Weights of a small transformer language model.
Size: 11 layers, 4 heads of 64 (1 for keys and values), MLP 896 SwiGLU, vocabulary 1024, 8.66M parameters.
Architecture: rotary positions, no biases in attention or MLP, untied embeddings.
MLP neurons of a small language model. Each row is named by its layer, matrix (gate and up: input weights) and neuron, and shows model dimensions 16-111. Each number is 500 + 40 x the weight over its row's rms, rounded and kept within 0 to 999. Numbers have three digits each. A neuron's up and down rows have the sign that makes its largest values positive.
A block is one neuron, or neurons of one layer that tend to fire together. After each block is what it responds to, as a language model described it from the Wikipedia text at the highest values.

L3.gate46:497483505554459465386476457464479491457480494494466504505499563521497520557470440430537521450491544494551511472514559500463506515500500544465582520540559585481478461450485490567484579486505543474475502470498514533500522527509488524477540569536497445463601500517566526517511509506437534536
L3.up46:595520560550552597450517484437525450520501529484453499493484488534480494554523510423530540459546513503526532465536547507520508411495480535471503579533516561516443574528446564496465556504448534464514482539575526434487519471585489554491520571484451423468495548547575489575494529425478490460
L3.gate472:505452493481472430492463475488505492453523526504506507480497542500514508524536542530513485582560492554496482415519486487535430492510463483511519496512570533489488463399527475490531486487540433426529515587526519548555586467508520521516475533460491520529592535498509486489432592566522446555
L3.up472:497525514493498490537469455483505474492523538488516503541482518484543517534570552483554527500524459470552552470593468410498515421569524440521442505499448464498474490475569517561526522432553464441436503519547518508454564423472486527512513488512480505467509480544455538502578505497477477546
L3.gate559:496485512477603509479552575476406459486531473504535516511501549458461482538478450523525330460491499517559494390460555498487537487561532427449503501543495460451553545488446491572477515511528471475495461520531487548476545514515491479475462484445493445456502529513489445508540475551456550509
L3.up559:510520474475575535508576575532428419496573462515502455461453532483498506494515469517536440536507505466566458417506525471423562548588513450533473548571469431479536442536480534547479523477521518421502505464539466453467526493537528478462519520481531513485498472498474508432579498591530499551
L3.gate863:449522517542546491469539483425490484554555498488518472535560477464439423504532442430575500449467429449529502457546524468393541496539474534560510500486498495528500458467477451479453494460529464464501484482465495494444469514499486455456524460516542538493543522463498487509598449501479575523
L3.up863:483535518546561508504524515530506528563569418566489512501506514521503507493475429426508475508559488449505531427493508513443523410486480535521535483458538515491513494536433464453463511494435467502481493457489471463497461509451471458509504476480504560495607512450492517513509478535483556570
Mid-word syllable fragments. Short word-internal pieces like ri, ran, re inside names and words (Qāriʾ, Iran, Coltrane, membrane), plus occasional colons, degree signs and table cells.

L5.gate42:519475537509550471489541507496511460542557428478547525502450610515454493520423519463467536516568475495450434409428497545533494508556435460463394500497509517506481532510512521380556471520588495522559541549528437505462447515502501526468518504493501552509448498509548537485518497520535457407
L5.up42:498453407494529470546534471512495424585522461482545489518530483466541532510531564456467488472563566586564461466454556537452568521460512485544477509587508509527459480460435529504479553513474489518548535532552530524538501506482551521476523494447575540455571467507572472487456419509605556465
L5.gate193:520534453465554533466497478468378444483507487518519523452426456514517530512506511505470528446402430423524486464574482501535532543522545427453528527493531537498480566499461558502466446601538448520490451476432471525473484509387568589484512488483530500545505517536468515567472502508511478525
L5.up193:518558518502521529409533458445414465544450494507479522527480405561503452483465555518554494553471496502545496510556482508540492538542418444504478590512542474536505514608434484514474448546541503437484433493464474468443504485466565648405512521478519467543532531493473504478472462446512495498
L5.gate210:479498463464521502503499557464544528516501481537573534481469545464484524538472484485510513489536536545516544508481465483466514491508516524476427474523471493506526561536539445570543495508507472537525519516539571449523592475541517478505552454491493505483451471523555502457492505535476516470
L5.up210:454511511531457512507517467428543485469474502506539483529510552478478501579514456524447453550514476491488417479474456476504523504467490444532421500528506584477476517568444519543427484557519493560595498481592518561490537463507544556430513461495525494471458490532614538499512510540493490516
L5.gate314:553500506538564581457403530535533392604555468499481617490532507465513486481443498530403559525487515562515440501462511492439599484511498508448561485506425495523527483562524595511544531521477560461462542495556522533431512548526529474501474495512559501470519514460504551547490494521489536498
L5.up314:569521545517533448509501496431518427581488465488429583532485569524525489453450564448411508562505484541595479491502562589421542475515516488502544583483460469505496490545544548453466516527468494481544479516530528480467473531578425518493487480541436468496506436450464505495492460429537549542
L5.gate329:460566484523479502439473583508533421485561525489525543537459450472445590474563500487462546481542540538506494490544540522564474516455482432509468511556505503457447505537579601510511460497540522457484563548463457493447445422495486500526523445585469483470460531434462469476500496470500462438
L5.up329:463481470504416541448437500579460524493483510502518492571563524501495567486466482524487443409528515569500550433522510440479466524562531538444443447481487508527519460480486532477502460560492476515490525526524540547414449531424494423541517409518508472463450517466450457492522537479566503545
L5.gate357:497538440502519475564534526457546477565410460434475467465445545472452538487580556529518509470541449492446464531468520510521519485494526519497450521457499518453511543510465533531517466519458467555457526476455515466509418526526559510443498474485531528453527509480484568464515432510466491488
L5.up357:508535496582474504513474470558498450541493547428521497500542548472467483550542463481523546473402514516480534438474574439488457579555535567529420535532514463432538489562476454515455499510462494488611467476515501511483435474574537508502519494488451567476535471521503532450536457501533465485
L5.gate404:476559437476438479528475520481435438517495514489431491503478545528453519571569558481508502525587501476468470500489524534521411425456479463487455485455475471547540473569508485514545447537481514564548563551477436499625581527530528483503392478524556495468489450515503504491481533507544519525
L5.up404:551517546473486476468518483555387504461477505419470449503517468503518524509515529516562539598546532471521533459558499463540496453474492549527487483540553476502543550472462491509504514535528543526489454506496477509526431404444468521478449558500503538538517501532515507518472448531493481520
L5.gate411:442454563412498561545485521457532508510483488502542531546501467449541464525455524475485386522514472539485529462478465447547515517464531511536465487476438428536550486484529534438484429530573542429501499494502473496556487534487557561582475506525515540536502554515476492580557464491519449504
L5.up411:477533439465484539490487468544594576546543486490513495519492481482453571498542496528478528530578437520482499476566533617514487530449429440478491543577477473507566520515520537475465513458508502556453442581513539481449466564550476506422545534465462465494489532444556510547474511516486499393
L5.gate424:548431446504553528463505491456516479533524469454487533509505543510464537492425542386476522484528534536548472565497461422447472482462517531512497464608472512492479536494469546427504462455523490395453526444481560556570441533506517532526465546486604475501544543498456510506491466408534490525
L5.up424:509424495555503475543500520434530546501561546504458567521465486442499484435545539598502555447462485486652505554488573513418560523480528539475475463508517493492570479509545470540553456493531514485446500462467470525474491457432540569508577393493435566523517516465518530487531496463476481505
L5.gate609:475479475503505544524531469534495558487485480547517561511520459482511465497480448539479553480479499472529450442489488493476501517401514458583514515455466518485487492453496474515503552525475520540460447498476459477493505467529536499589585473477534556508548502558557489436481551537535529507
L5.up609:490463507416476451508431482511544520451551424528504458517485507488542498624484479513491491548450499471520475509559438485497508477535530444518487563466497459459434495535451415482561468521532447503507512558508486496467532388487538494474480475446463526508561543556512444432573520529482486493
L5.gate632:427429455505487436450506506509496504563468490572517446467456490521508546509512527453498472469530560490491453531514425516512471504490483474547472459535469520518562418448453469459510506492510444550533418538504499480445447459475469599390535494508540490498463473492506461512494440497451548533
L5.up632:412473475480432500430478522477504535559487466493444541542539508519489519528570509479521492513508513455458484424483473458506603535477444530489485518493531461490590475584546492510490479495518483542502490503513550466515460465473566513545523454510510449529520550512467476427510506476437499542
L5.gate675:570494487446602490486536527508556468487513489498470534553539515552430507501462504531515521450534473503508504498502484477411539464475467509481505456547449546462480505494493572534504508411471509523493496536537444531494470422508556549499518554545524489497533478493512447470591437566579524491
L5.up675:414453412425508509461488585442494500405451510493497511513475467497470471523523547501539424468543452421492508564532512564476558518506510524516432492524478534518531493524418567496427540506559481473512481507462431521480512470499553480463499559541537466550418474505469466502526545519529458466
L5.gate687:473504464444550514604501513604498531481455552520559541505496458513559510570511545545462505455565509512552490487464481523526546495558439472454469444528452487457549475531501410403516509524491555493540596498517525495469467426549520531508498465498517471581517505467502462521537437456466491519
L5.up687:435522477484526522510538565504487408484522509435523512491507558427547450454482556441539424511531511450478492534444480448539542488398453454474461525534477557545544519512464470528459549484549445437512568523451493533496529477498512466501447468540581543523522491439470480419569491460458541534
L5.gate739:443499531524541472508478571454438545510500454503462493471499489499501410443533515518495406541554444562490493524490495550460504556561471480543460489515508572546560529474439513515522469501482563506502577595511482422481536461463538540530556524531511524522560518508492497508562482556524475517
L5.up739:517504450534588513496517515523457551466518494463479474467472485513543513431456483510544387504566436532510408535522486515454491462452535464524538442531497481478491470599392528489467496573494529473418463535509509548477463416517475522509535536509434486508466503473455443504526499532483490527
L5.gate744:534458540474527528558477522497513451445478525437544539510559425495470524530537519551509513531579410564473538503501527488503517502532494544558466455534519558483469556509514501531445495540454493586527498480487518495528484484453528545510484509508493407493543505526522452479608406486494456524
L5.up744:404505530455519519495557473483442563457521505413500528513527492517545521455467508532567551509504486498489484428535464484497554474531519533494491463465551525469491454491449563535492505545488502521551544460430472549537524496449429467414504446473520499527534464493524542465541532547450487501
L5.gate851:519502519442529548443534540513376419463530419522393556458448566560461581536502443479491479465509551463529471460512501474555548503524529438510445505470513495500475439486580504492537531510486543505485552509496442544549564425470461515526521447573487480532565484447519532557484537517471474482
L5.up851:580514518466566545537494567487534446539562524472453532605482493496489480498530477461548524531536557445503490511497468457455490585549504534484412482547488498496398544519487511552534523548559428495443537493448504470457525538498454481548490493515496498466579578492511502511501528510512579513
Early word fragment. Second short piece of a word split into tiny fragments, e.g. "es" in Description headings, "ri" in prior/Priestley, "ep" in Independent.

L2.gate48:477506501495484487496509478561508531528505492515533545489519478521508450533481565521386478415567540535479548480447531461513531494487538477513500502515466536550546474466566471526494494501513509515478498499492436523471535408449547495481518526478438459516519533449436449481468499536526509399
L2.up48:549501582473505550488461467471555447527458537454486492506508483482507429516525504495516437484544525508500467495525548560503519569495455461482490468508393544492576546508585469460442404515524483436502484516480489533486496498496516554499532443565519469552491480547511575405513513508449501478
Split word-start fragments. Fires on a short first fragment of a word that the tokenizer broke off, mostly th, n, h after W, as in Th|ird, n|orth, W|h|ile.

L3.gate49:524503464489556510464542513463391467466484477518503554451490545520528453498529451535442514525500515542422445442514480512491537556504513511467558455539471538461491487439588484520535542505499507537487596513556469489548555498477507531482502520485487515471560497472432429502514488540509486450
L3.up49:500525463549426528500551383446432478553458511499480511511474543530593532541451479484446567506441477539501449476474448517512446491501478496452492426538563476477504478458612444533483550545513452533515584502533462457469421506508513526474495464453500494532463475484475487521473485513477525439
L3.gate346:530533471511488524470477550459506466507519513521555497522463532442527521503476432547438455442472555527523418424495509550487533504480555513487629472559520532457484569516520498485494517557534475537506544492542513488491524473511483577486541489415512460433550484461482500405514419522522520607
L3.up346:509530462520505512465492510469452429518504490543526462483495512457546487518470455536430480500491540477514481451487486567514494482493515529510563524538563537432497579497530483481455481473535504548467538538523531524501554458513475544498540495453478482427561536521459481468514433503489546552
L3.gate597:512483479534553488514457522497475490511497457497533474498476484474408412454490516557499484492437534532471546542483513519527588463530451489507546586494498507520491514428572514457437562513463446520435457398500498537529503406568605545543571522486520509494558489491527473492536571470520510519
L3.up597:565521540560453517460567511435486475524496401525508488406485527461540477456437536521450501498522465529483449510464530536473501535537518575531508508523486504475496474519558450461430482575430568525480475416462479577498530434458516465468473533514469480484464563541545450489478499456540500501
L3.gate744:478456528522583506517569482476479448483619508509484500519484523502576460482504506524479455530436435498536506432479494507529553435554459465493567530534485521474500481414516517567480493556475510485499531458508518541548540445547468539456454431567462553465414486446450461485515471505457528524
L3.up744:532476398518513498515494438496520494467447450456529530534509453448513463428441466539445564483496506521497478470480556462495460491535542511454521468513483461500478472478527527539457475556507593540398545480521523559515563530497439564469476458445502448471474520536447516487529458465597550480
Lead-sentence main verb. The first main verb after a paragraph-opening subject, mostly is or was after a name and birth dates (born 1943) is; also == closing section headings.

L5.gate54:493474509483510533463517516418546484436582385445519498557498506522515488490491557458544480484519449493580521478486438517511523553549487556537518529474519527481549533451482529528517451517524499467557513476539504529509505524460457538501530567533488578538486565417524554503536576394522504512
L5.up54:509493545472628535461474486488468496515534454419484589518454520536544540525456494492456498530530457425516529474507485434574535397492508394501475520514540446507512485465432537480482540529473487470491497501418508531554484566506505464476547472484554528538479551484519532534512553492520547482
L5.gate95:479538448529451474480452512502541536546539509577515479516433531523519494443471546490500508523481448532460496463561537511533505518486537485486478526472524408467497536476418567538504511547435485463394488523530500523501501584519452448499609432451470466518467489495396482431500440414531489501
L5.up95:529470489503563473506556501518491471538491422453450523498435472448536507533534489452483504519492426523523476490509526541484494513539481409465501445443459486498442444504528496503483482498468547501475528382494468554507566454507429534420460492429457549515439436523584495531501544490497513454
L5.gate218:527448500465508514450437566458553482481583485492495473462494520498503472547437494476468487473490475529442519513492489504562527478569423524445522493499578493515432508443464471447476449405424576475507509430564569513484455496498588466505401511473464523508597503524451547427467460499528557503
L5.up218:444577540436543552551464459496464553519575456489531490490476466558495485516501460463496547483473486498502487518468459429447430510496484437460465487483501552559472478481521546484546515520490458528470504532530490526500536502498489506477482551509529539395528523447466575446523500512522508546
L5.gate294:555421485505570519453532525487536497433467472477531506444531514487516527452483473526547516525463504474497453459509555501515506478441563546459477432543549481504427531516495449448545525482540523545430528513510564511496473460501505490439554485478472415520479540452474501567521478492560553532
L5.up294:620546554531482535546527514496532542445423456489504494489517501496517484450494493526518490434451465580452514539481467466494466490526544439483502462518537566533447506429554511489491442474513465485499481484476509528589523479431464519446519468505445479514504565436537498459546555522449483553
L5.gate337:502502542492529513506554535473529478498437414418540507510543531562463455468509461506506509433543496495543519537528502499487555525508505514571542524454525560502499443490570506481418566461452525534555494427489532454564477459513472487499462550462528553492483549548432562540482392542477484484
L5.up337:501515536538415459500548589464484475501469448517497502464466455498540510446429553503524517520471481491468463456534525492498573495500494459483505463477538533473462473496492552538430496565488459503509517492573536521446445527552557533474527506556412498496519601558410534530547515465505431507
L5.gate420:475501461482566574499537604473514494492467475477516566507427474503531477398516431494471445555502521514503528492536504451517549452531478443529514551536539469447487522517502458512491544555448534531456498533526486458518460524484510499483530491506521515514473484553523481491467481503533568478
L5.up420:556544572478500567535536485503480525566555457514475579561452467456517481423480475522514505537490462575517501458486561530447518513485563539526507485536504512458617545466472504491530468571489401468496568488435544519538487463435483545466570471463461522516477485451450537538523511538539442500
L5.gate423:482461494477530496545497502471490513475539553482476489485486413518502452485516512524573507495456463603408586490504496504552447448459474499474423524460488509507486417469538514399506502439448488534528443467453589518549537508528455502514467495556522536481482492487496513410514496574526541529
L5.up423:472516505508505543532494540496512505542490539503426438470512509526509514461520564493516490447487515520461530466445530399460474479470535497502502492564491530496440505554486414441580489493504560583521458435487553517569456469531493493454396531514457476484436439516458527484478541519475544558
L5.gate428:452445474553455515510494431609493506454462499501535444520554457498518450410429458563502503484502479526501476510472425496488529601511528485609514431430474422517496521557478434573494503494492467547465532519475463601561558420558586531525506497518496499508489562526483491505490491463516499487
L5.up428:496476517530491455537534523529501532492477515512541448485474504487535594443515519516469538455470462485385489484526515546513446492476464512500482401399405487519473495454443456480507477491532469507537500469469484575522474569495509519544466506496509548491448507478513578468526492482585473445
L5.gate475:554533528548495536570547526475537522449513512504465479532489554501536548410522549564538557510511446443484507533497460556506520488490540510485505493484443499411506471463526496519505469502490495539571512453528540509482474451533512472494461523444474500562450490479464473543483497514491524501
L5.up475:469500563547512493531577537502506489525537504542506560480484496535476499488442489447510512493504488575490504512473520518476574512531500514458462545507439502451503483499415489536517589476506463551541466502491481523454558433500419548473481439460497506473467524562519488512566503494496558534
L5.gate578:598452491511519489509450542489540468507506461485527540533516456529508539576500505465517506428509484527447496487559513578508444440563458484442557499484474454474496501525528442460484491482505553401470495517520487536444549493487501524588483530484432472567533589467514524484525494545458493535
L5.up578:486535488507482526558487576498543514513507498532468558573509405529445500476477553445515448474528504504525546471457442521532512529530494423481539502471489544491495555443500552504465519546490496525508573490531451479497490470590434455452464505525481554556484546513582500534467544446523451430
L5.gate652:431487533467452471464475541461540561468513466500508563532404496490492476574517534548514522474454471521546487489491546498429544435538541479438476432453541517481550537497553434520453500572475525516544505527495517520517463527549442474504475518509558598546478458476543543518525502512572531521
L5.up652:443560446549468409499460472498460440566514529522500473454475557481513457509517521507494525485497467491483448383489441505469495405462429492512582521479472517450461542497546534481465521500462480489419499545523492483470491545526517449499463469457442579427501607565535518468531511470499502443
L5.gate691:491511441499521395510564478444523455470406480519465453551457534525471531506484548503528550512446513467415522453517519485524517481522520529510533523558502511553449428543504546436495414488563571447448447468560453523469476502457467445550546530486517490516521498447464538487472468514559554474
L5.up691:525501514458568464558531502509505563520497477460522593469403479462519452584533520543553508521509493420519508511497551489529524410523492447508536458455460483437528478509504491434490426422509453478537578536501516502511512456466523534496473499498408529438487459456473481578517465532522572475
L5.gate733:473480520500467543507526513408483432549520474526425484523452517513459481475557495529509546532466516518491475472492502490468534521539474489440501523527580494509513526516451415494501450583540509505538523476484543466493501414478512542482470546487465468488471506501551483448545499450589562505
L5.up733:534432480522531566541521524573449474497461413475490469430408514537526495549483507451527514505480546500542495506468517511497568448469451459484505511524487452454435508560507547472444447481491525549432460480465470476532512439517479502468515488512478543464497457550572455438439463538530555503
L5.gate741:493531601495517512506496512591484504479591460503459528563448459471555442446427490462543534499462446462478503510490522454546462489519535549513495508493527529530525580476454504473511498509512476538464477478491456457514480439481468457501495477498511483487536520516553464461522525543515553489
L5.up741:547532500524568483512490511512523505430497470477540499447498529536550512448479501570497555541517465448484433501559525493503514557502539568497522477507450435519414496468487450481545493477507544463453478515560591515432597494497516473447534493560504514476582437470563515483483507540480574439
L5.gate874:494440488503432503491526472513454518477547533466463491450503524460512520419530582491513470577482488486531475490519531558503505500417497448472521491457565519525532485455472487506502548548508510490444546424476466473491539436525515456414493502514474453500463502495544490475468533499507487435
L5.up874:537534462508500511491502572528523540484557437446502503578477523441450535534473487539499432584501489465524489548516558492498430477373470468536534541446484474541471538536475544514454522544492519440469516480504468504501541474520478508498511468467414457452490425541527454505504417495545535537
L5.gate890:466461538480521446495469467506492578507540423533531472517446513526501483438521506449512566516503539497491579435544532388521501499563449536494559609434516491539548503459460438497478542542548544518412558480540484552592578497537444514561471464473474534479468508518550520466522495535493497562
L5.up890:511471397494506551536567457546495521507447500532514513529576508438552460528489463493483553471448534511521472520506519506497459505491534431440552581470423451572565548501497506486498501507462537551436503411547500526542537505471535487496555464466469493483445490443507516542466468550525520540
Biographical lead copula. The "is" or "was" right after an article's opening name and birth or death dates, such as "(born 1943) is an"; also some mid-word fragments like "il" in Gainesville, "orn" in California.

L2.gate145:433484517469519426494476510487467475467510497524521511472456423489511490382524539530452466490497455593505448516522500499548478524504601462548442485561534450514526533456548580465478531446436528483455513544499538526480458449461497568503462406421412480439492466494516458475520467521509483480
L2.up145:474520500518528478505495550523504512481537483543586484419474485481555402490485488568490486520476440486483526499554500524560550412532487538517544486542467477471443475471535528525423440489499512458514481459519554622479464383512533513607517417434417474526450447464490508474481443511489503474
Biography lead copula. Mainly is or was right after a name and birth/death-date parenthesis opening a biography ("(born 1974) is a…"); weaker on other main verbs and pre-heading line breaks.

L5.gate8:485451516494507448520499487438474402535506519561483493545562448501456543489501481462532523554525478551524501517468526473464548533574483483413554501540502463447475515583450529499558493546519557517488521498510490530464529478490479511414477519536489432502460458494581556500465548531522445414
L5.up8:532503437513524578494507503413512565567455474519478510436466502493545492551519464505511484486485499493457438524472519494480452463536568445454583351501545557473531499492531495450636489550529521495551505456564493521471516480431518533526506518531579516455506487501487476474489485500499443481
L5.gate113:540478561542512513408495498527537490462514464551463489452476526509487491481460492485550542476528489511493506510549460513520539547428551495521534447448483482438501509498510536430563541366461482485472479493479526550503448518527448487482561534468485471525504482510590513490507477467588531496
L5.up113:417511519473433489552501460557548533452500507445517468456526492476551462456420443579483556493596446534548448533507453511513480466459446537432590554497502483524481560509529543509502587492501461522558558455476500436439542490476451425504527493472547468526581548458559474539551538506528559504
L5.gate120:492555521544456484463482590457572508530507392496478498568465540428517513496501496486474471473534468466506557463499553549479495440511439433515478483504501458510484534496452514480523454472430496528505535507543562500501487544453444559444529452537448494433498481491564514517495443554500487559
L5.up120:555564510548397472473499529467531486476561444539474532521531547468527479509444598520477488492518471507520497474398500430539473530498468461519514489485521483495465488507488508466488556424444591485551538570487559504503504482540455512512601433471530464429537484515546512534489500426540446484
L5.gate128:484556580507488505444543480403526565557459467557511565502442513498535465563514516447465474468606493583433499422490524476501447596496524459478560476509525486525517532503526466514509484490545500465425422541505456434462524465467490477492639497467540486477497491454577554476537463517449510466
L5.up128:493459582452507477488520541527467451481454438491438530506495487496506466520524501546479524540519458422503482488579505502495511480524463531510466462462540471539584429512490574560487529528511522547529480494460583485511442480439497504547515506510541516547468445524464542569533405482430489551
L5.gate226:506513499534435506450526515532480490540455485564518488496530478486516528480467504468396479469457480487546503467501504446493522472496489473520481451452439409453473543509510410519461561427524529520487417440580507459530497469557497470463534467498559524414474566535509469521504542438436465510
L5.up226:486511518583517491513445514463502492470483513453450529496422556441472609513481434534556495508624459494600502461513495518447554482511486486457507515425483581487597539496557493493482477520494508523489499504530493497532452527493454513422511532493548505477435522563503517520483534460495521496
L5.gate339:448480454572451409500526515498443499560525439473466507500483586558459456498531469461544511486480503525534467516557483524495574524509507485486471549499497532459489425500510491478567467425463526532547540502465522488538548492524459526515572508512555541465419519516450421499528559485520519471
L5.up339:483500457442438452490487480510460481406480496478502510507468568516474435542478480556560506551439526512499527510539494434489530470475494529481496441466619514528519520518437516439478545503488500428490566451507547460533558451496393516435453467555476528463514561522491565499550450533563496467
L5.gate573:524512528562532480464524568539491474455421505455458458421448459507455424558511505519504495453551516515453478528527465508555464419587531503446440561446474490489541505484494565518506439472505567477552467482474553461438511395490482574474478476474517536559513553436483475490514486524550467541
L5.up573:522467468439467531500511500587519481515458511505471528517512505446504473474492534477499526456505579469451515550587457551447468479499514453369517506486502446476526524496530479536493466475419463514465457511503515458489490529471536512490550525540491494494404527443526641554519419457499451439
L5.gate577:488502595493508504499524469459498561486514477482438488554501498479538498486588457516528446509508461509462527520528465487501517460472518537562471503490458419493519552554490541530475454497529531459501562531563509467504515494469474513487475547455538449479504465491598538461540507522491477546
L5.up577:432463474529466476557494442419453526571566507475504471535435491527524444510487520528532573404517496490470546525572514581461498511466529563489495490504473536474551512534500494450518471518502541571481550489481496577542473588517557561476525508513420575517474434487530511527485499492507458452
L5.gate613:501545569453499421531510499582510476561517470528435501508527494534524436517442482452470491508442503514495474516554564541566559462492508464489491473435538505454572466465427519491537504517504547573502573538511556512463414478488464464437430440452522512438475454533539486544456456483501484487
L5.up613:429472463471486456594542503497492499621576477533437438538474521474486495514547482500526485532472466541457560499551488494528549519472511438455504553446540491439581474444507465396536516503487505517480553523416487518422475497483476580450540420484475455477460417514493512599465533520465478463
L5.gate634:442566557438503518497565489509469444481496543475560508528541511501558487533515585484468481485517467423519534446554496545484537477523461534457484520386452543522501473468543434527561557562457558500476525492434553479543444481473476522523428455475473547528428493472573504495537492549505468513
L5.up634:507522476425467589479469526515508584506440478457461545584459456509411439453538551484454562523472521512434491469507523542545480468513492502487490503469488474561509477568493525510540435531437502495436444527553474573470507474466540522471505495525550571507539484522486472515479497500504471563
L5.gate714:539466485476551522470529515508478466477538471434592503504483541534489531507510493522535457540516503522476547540497547535543366484473477498543469457507501542487471515477483501416488631461506477453482531467462500510503377551527469472470520508487513500513514460516494501481444521494478505552
L5.up714:483450497520526529487591498459434495504534464479453470489505501536471481552590511447497588522485509500493512458525508538503487519516511422424496514501483518464524537546442529404429547453505572489497552463537456548429456534500547506408495540516492484494508487476574492505452510487525493513
L5.gate736:440505544525511416514470498521482492489540532528446491516454530499480506520470421546462503486428495527556473530518512493550475547408463598462484532537499520456484580517510442533533473497494515526458461531512471500543443470502463435496615469504543469535475568539499491579479548475429467478
L5.up736:440495533514476503483456551503442491582573544506439503486407481530457540467456515409490470518500442488549501517520532455543485555497554538556438543519482491461574588564521506558494483522417532538442501507511476556559483451518454530528504445498452535517457507512538487537537508421487425467
L5.gate790:439455540596532478560507434541574484440504449458483442602531480488410561567469457476550565478497520533514472528502479539530527492486490479511517446491538525500495461489516484496546438550474527461548498514539500577440415478465472481472458455460563478438522436552521480497430457440501438543
L5.up790:515501505447459479551529501452538441540524445475538440478494446514495506471488473508432474507423563540508517480478521440495463513526515479543539464480538467499572519556491519442479501517496471571468511535449460520493437483515549469542536483524500478445458420503507466472442482457516556460
L5.gate807:464444457501491528464534603473486523550554475526480484524532492520521480539457466446473500384520493529517533468518463456533535476483481428459528535459531533458476467473487446607444466500554514480493533468534484435504539521529422477462497523442469478457526519490499405524530549530435454495
L5.up807:495488496512521449532512486544482504513550441466499522544437464446500506463479445509524487517525557523526531502547495536523458489535506466480508524475539460468469525410468491536496499471597557523521469516463484517471445477514460463542422491485514509471439506504512541481594484498416558484
L5.gate832:503526473509530491497479537502480449519466516517458499516522432459461443551454510509486508485461473490524471482542459454565468463449462469578405482517525568463474449518535552499497443535499577445515421519442509494557557493549490550506496581533455472493519366532495542517572468557471540490
L5.up832:497518463455480471556412435486511557538465534464529519536525514472457509516456538487480527507504530546465540402518462464553530508459587408463502556502518545512480499463530430509515502481528560530473467465545556474531527524460461490495561503520571529382446467465530459454500475509448511454
L5.gate880:545492522510479430511509512548574481554533471473581429525503474546580493525507446487510507465454531445526526485515524448474533455516506487489586448515510525584534478537544506476535519505504566502508517493608570493496527459502531494482471465521534507434481502496544541532571462513490501488
L5.up880:460535504501521532526483466567479425519536583549515516558490494519494501458510537449524495515467482512473511481476508569492543527517501467508516519513474474454484558491467507515489548556455482530478466480484516524496539499528478591481459472496477521446503511594530414492511528444475475540
Split-token word starts. Decimal points inside numbers in tables and stats (31.8, 55.0) and opening pieces of split words: th(rough), th(an), up(on), d-own.

L3.gate256:465504504493563532468527493548476402499488476548399497559504506488509511523515417471508433427475552503473500493549569469581490526524507469481450562535553503543579512457485464459498525485488458459499459519427577489429494458505543484577557568412579410486486418490488508461523527596529517480
L3.up256:441474540498498560514445436485474515458529513526476471487466472503517474497509511434555442467516526524538496479499551476508492459489499493481500471618555489487532479492524457515515478534438435461513469500520579467506479524456473470540478482462510449447410464469507603474503535587498516493
L3.gate357:496487428445490518556484440462504484394541458501429596585496469488520496492509493446480477438501459589482496468516445476511594446449458466492480489458482584494511460477494501482559479517545477542492446503464470533479517525532502461489476523511546532505466460453526523406533485498521533539
L3.up357:530459568482469504483550521531554515524467499553473509630512527543456493478483587450511475507572519525529550564481478506506534492505458502578574459468520542446580447496470528513486485444535452492460530495482595586536496453512485497484479444433473501509453512461504536472566502487506513552
L3.gate380:480479503484472558521469533571513442524480432535515531554444551513461547449466546410503484485503589496542472509495493403511522528493462461452426604445508518504566494425426518474576531476480517512501519519459523454510562490446502509443495545538576475467467388514543490493482541530534454454
L3.up380:459484448539468568475409454515449478529492521502517462502484575520419458491502495514467440493454564537549502454552440495468546442498561480458560595520477527477583479507547527496503478467545497497503501449557514479493527487471535517461419506438517541521453490498509594507428433508421525509
L3.gate470:482514484452475502504501537492488530553546470478517451510528592558463476526515516484518456510424455441500464481470486556461579446452493492457499487444508565537552501471509592550481591519497513516559473521454547513522525551520496449463505467455556458497479514493460495478544465460544496574
L3.up470:529508504463406497489474564488496521495520459445523485477491536520462461564512516405449555527433447445492488463468503549409565500488497468431487553458549514497518453470534557574529527537492530549564445485436524428515499524510530502446472518462589489501471495499512472527582501519537470564
Split word-start fragments. Early pieces of a word broken into odd fragments, chiefly h after sentence-initial T (T-h-is, T-h-ough), plus Th and bec (become).

L2.gate364:521526473499573442470520408453461447479465458470459520502485421544478507504568544525499499480496483430486496452466440481564531493515552507454511515507504481486485509503483525535484521513501564494484546511556450601522531512490522478460534518477473533467457500506506461452406490544515546559
L2.up364:471514512484534486520511520497452490486568493500466507484500439531484483518548524534504478481454491422513525542400450529542530457473583512491474590482476403502492491512544480577521512556551596517467589541522509611491494471481510416470561557504502494471508458509492491449444452493495513521
Mid-word p-fragments. Word-initial or mid-word pieces, mostly containing p, that need a following piece: ep in Deputy/Department/Deep, emb in members, app/comp/sp, elect in election.